config.yaml
num_key_value_heads: 6
norm: "layernorm"
norm_place: "pre"
init_std_qkv: 0.0272
optimizer: "muon_variant"
lr_mult_o: 3.0
beta1: 0.95
lr_head: 0.00594
decay_shape: "linear"
final_lr_fraction: 0.05
max_seq_len: 2048
doc_mask: false
train_tokens: 123500000
max_steps: 7972
MLP neurons of a small language model. Each row is named by its layer, matrix (up: input weights) and neuron, and shows model dimensions 0-191. Each number is 128 + 24 x the weight over its row's rms, rounded and kept within 0 to 255. Numbers have three digits each.
After each neuron's rows, "fires after" lists the tokens most often just before its 100 highest values on Wikipedia text that the model never trained on.

L5.up323:141107118114116159132137144118157124151132109140124121113095167135110121150124162095108099153139168102174143137126117085126136117117120153140131106133150129121116103130133084114170159118081131157152084162120145158137140097133139093113094130141146137138165107122130145162133164138145093111139133110112119128120120107134131121181132099054135136116114169115121097138093092106104078161147116087120116124112154082121129096164160160121141154110151117138112113129131119137096108126140088157146155168109155130153136149095145167083115161133121085154098160171169104143166159072148147100
fires after: "P", "D", "f", "p", "emb", "op"

L5.up273:157131125103103129130118156110117119145162151101113127118118150149140133088094141115114169051167067113115131193162148125148137128134111111139090147137145129201166114092160114122129128101123123120131122132133116140122127119113104112130111121128150132106091122107115140125133134115119137145147130154156127129169081149102127121142102137163137116108129087120107127157146113155122124092137159123149113142102162121087107111157100150141160139068105140120176132100138133159112120172167069138146097135132136144142087156127110158157185119106106175108126153146128140134127107086120110187
fires after: "po", "pr", "un", "co", "e"

L3.up749:131119168154150157137135160121123105131128106099099142076096158107129125100174104104103146102147110117129142137181148113158100099104129086117126122136128165092111119092140124135150109166065128135126102099152159097170120105131135127109130147121192157149169132088130140148116114128118136149128112135137125160102116160137144130091109112088149109142122110148103139128131106181142127175153152119142095090140115104102129107102140114173122120129146101131170131113108179104089102164111180125122140101100162136151092103124132122118137155123114082147152158113134076168131132150136149110
fires after: "li", "le", "el", "enti", "Af", "of"

L5.up689:137125123159135164121091138105095132123157148146116182114117167087172137139123120109145122105128088129149136147094165094106088137146140087115099081081111134146138129140154097092089118145149139157145164125066116147135145132088113146151127138144140120116117121122171071124158129115142118135126130107147188143168133110140121114134121111131111133135125096170098123121138111122146153127151147119179118108114075087100153165127174141127156155084140099150103114115122152138132114121132163122149144129168128126106115183141134110115089128101123106074125145182107122161094123145150134138
fires after: ":", "2", "3", "|---|---|---|---", "F"

L5.up195:152111136119165101099126169103140098123133166148061135155112103122132113123161130122089134118158102061109120174128118125117193138135132099152093130142107124130120128102114137149191110135113137171109100151148116156151126159139151124165128142187130126146111119130159089171129151130146160137149154117149131188118147094088134096152130141085115123124101106127132132147109137091110096105131112065110119092100157157149132125119125163150115131126112154133102129112129127133143114138148088100146117149124113114161159147144137134130104150133151112124067137138095114143065138115165127133
fires after: "O", "il", "Ph", "on", "Cl", "Ge"

L5.up71:113108128134139134172087095095136137174121143102154115128117141090093127130143123160127159129148103108116166171130180180121126107126153136136158109125107145146115106159128153153133110130153121149102114133155127087112110142121096188170080166106127168115114084111169124108111123109173116107118160120101122120112135136166154162104091143112105099106101113118150099171147121102127105198081141132149123109144162092116135089122129094111149128167135157137124106153134095115126136094099144142144111115134128117145145150132136126134125092084108157129119130125069102171149145121131146095
fires after: "h", "n", "t", "igh", "or", "ou"

L5.up129:113148112099181120091133136131157133151122176121142182133138121130113130149170168111148154102116103128119097141139133159148124121141105116145110119109109106125112117100101170087084129118141116160134099151126105135104117113117131102133116167136157167166123132143179154148084139100119106154079160100140123149099138121097143137155157149119135119080158136096124086153157098101167146136129093138077123170122105099173100166118103070138148133129154088118126135102087090148113157103113150108122153131174119162145117110156144117102157159110129111135105159139114109109118114155112113143
fires after: ". ", ".", "y ", "John ", "t ", "im "

L5.up601:088139140120148149138173179119133135091118129120122106102091195142130125124092100114119123159089151130126118116091154127137160126091148070130156121086095153106123185140118121137145112164120124123157087144099103100166111118146136132099120133148136119151098125105139126172139175126160154120149165110118146133081119154119129118120131099152158151103140157132166095117121111124141104165117156150143146146095065146148142083137130133106129058107134117131133150107167143154131123163130164131133099170164106140121102146100109105099089124141123112134114153085109144119118119120164129116
fires after: "str", "Ser", "our", "ir", "ul"

L3.up87:139109122121098169145112135134137120082088118179149151097146133144148086093107130169150101067117161123117162105100112127154127138129137091135153120154088110113138129129128132121104149109129112131169110119136113146137151183126105142122102133144110098146159117169153111147090120117144123177087100163123139157128147107137124136118150097101105151117151107149168137117170098043094146132124133080176146131154130125151129093157151156159134123129128141117129160126117096123113154165129122131122102124088146150127166139129136133097122145065102120122122100166155100115109145183132128127
fires after: "f", "rele", "b", "4", "2", "3"

L5.up22:113136138087155177174168173104125122107153129137109142139106134160157135111129109142140149125135122123133137085141153163149116168106084142125107113117110153146085134096114143158184141078151181134115143104090156154113129134118139142105124118136113139113133150112145164133110180112180164142133148125130111112120123073116105086144115127151117119128120091125147141119145101114122151130137086094145087154107114131066072083148147129121132139127147093160136118140117101141121125101117141137169136099135113150164129120127143144113129127151106091098109170111148098061105139131152173140
fires after: "re", "er", "per", "ad", "pr", "Comm"

L5.up126:071156111133139102133171124100158100098097097133132091096103141151105122171100114145153137132130116142142081143166126148144080147153127118161135133129118120134133144176123121145102153129190129155088103144142121111134114135118156132103132163179093133166146104076122133120127131104106130129134117148135088154090123176128148121108145143116125139087142115159169131119103109141152156099150120129103154087084132102149137127123145120113082115170138144123156124081116103122095139178143126089140117154137111131176146085145114143126071173177139107105111120122116142124134119156139144151
fires after: "ot", "il", "on", "at", "os", "Col"

L5.up171:145131104080091131118123157135130153106146145101130167107109138134113128067135141128104154102138168148130128165146169091135088109126108109128085157112118130106122166115137152142149142095138152131102105107097088151158099128145148149151135172099130139141153142145135138162194126075154134135122124132174116142134119089127123056111175101163161124114133165100120116154124123102159133133145095135099118154088079171128096156155156136134115108081108128124147115085134125106134117124141138149107127157116165129096113148155120129169125153080111120099114131118142136141120112120081145139
fires after: "ap", "J", "ec", "er", "pol", "om"

L5.up288:119181112106118165156118146137122124126105131085126123096133139120125145074104092121081128165112186121088093074143120128157170121136136129142123172114130138115153082167093136096143107119122149102171084122155156122145135128124147127115148167114112095159133129143080149153166114098155140123175143141123141107124108124149106143173112119120117115133152118097115151117141166143099117131144153141107147128146140128126143153109139129140121109125160102131112142154102140092137126084123135148100160121052110144098127181129120142143073137149120155151113136092119079114113186139122151110
fires after: "i", "co", "B", "ra"

L5.up417:110124123127099085124109078115089118079127137141105154153121157163157108154145144129121136106147142131133166159167143099151143167139126131094112145155132120088152109125137134181141144139142120107116144119125112104101141133128117120114153118097178174153131077115146131112105117119148124130165139113090140128103099122137138075106138139132142117119165079092131116151146121130107148154134166197132142143105112086076130138164150128113160128137127126145166097150102088121120138155094153082146095165134110158091130135122149132152139144118071130088121092148170100102112152147108100102
fires after: "ur", "ar", "or", "ou", "bu", "ro"

L5.up565:136121116106186131171105143149166121104072172173133068118125088154133115136075075100131137097177094122122152133136107159161101147119121128098095124134158130132135150144111137161110119127104137158132156116136110152159127114130135132136129115132128153149184124126114133181116135105111149097169131152129112131110086134121177083172130100134059125105112121138141109112129147123147200139136169140155136114130121149127139095132123108180136133109124119128092134120114163106135101137094124161130110101096166092133107135084128153138118117108117124154115158120142095116131146134139122102
fires after: "E", "con", "di", "Or"

L5.up529:131149110096119180111129130123131155072169092123170172092133095125116153139121115126116152151084099128131145065162130112098139131129104133133133112133076143126130137124088128077135109161100077148137129157139142139139130140115095100148113147169152129144108142106166159114148156141130182128096114102090089118113128160119148083109096112141130098095137121206092101144119114107133151111148130120102143119121154146159148132118136152172092117138154114077105134096121147121131144119112150120154106154146139121133099155122077119177147164116134143147125155138106101119121140121145150140
fires after: "li", "Di", "le", "Le", "illi", "Al"

L5.up854:115088130139110137095131130127131125112096147089119112129182149110168095129113145084102132164117074107118109141153167146190112128131096097129157098119143118118166108111086196161157105097110085144086127145126140136193118122136138105166141141112098115127159111084154105187108143175183121143141124127079177128105135127128150119089113155131120110131125145155149124161119100163136141111162164128094140130119137071127129125121125141145122159151113132093117094118093083130146120126143141140146149137123129145131114113121139139112151084135143106128154145122132113104151144133120142110
fires after: ". ", "| ", "a ", ".", "\n\n", "=="

L5.up807:090154103109148120127105112137114077090124153147087125152101159099189157122164114120116131141103129152110107096161175099088109133101113155152120127129131123122121126100142112158171111131119110103092141141118142137069178108096160107152139156108160102135134154157093128149114121112117165094141123138148149167163109116159145161164102100129135132153117172177175131142093146121159144110144153096103138124125143102114115098134132108119117089129134120101122125071170137133123115135114174132119135113162101113108128135116143188103136075126175127120128130124133108148151088146110139117
fires after: "D", "und", "is ", "d ", "st", "dis"

L3.up117:126121089117108146130112133161086065110128113062115123161132117143156108134180130145136124135111092082142141141149143109152148120135129159116143150098151132120142124162117107162138110160095105097095155150117153121130143083147126139132137156118174128142161110164089124143110162131091101127107115088125142112150142129112126127154127105105136078114088109116130171152107104158140085141112127167135165171128155157125139082155108126128114084149157100152132122105126136156159082111196144144121137132118134132081119101147145160174119130118138119090121154148110144095144144108084114135
fires after: "the ", "sec", "F", "ir", "n", "ear"

L5.up153:149112121145140174145129155094146108115113131132122116133152132098086171088096129104118100079114150150090117096109096150120110143150171123128112139111114134124121152112149095119149103147134114152134132142127146148118124096150097068114150127066152125129072123123146115158080116134129153160172142127166129115117120148093160115174140096200117158115106116129095120139151160154154128138127139136144149153115112143142134086140129083151113137131116154086143103118131127132113139109107160132109152149097182159094136099154160148137138106141112104119091178143110172095143118138176113115
fires after: "E", "Ch", "El", "L", "Nor", "Col"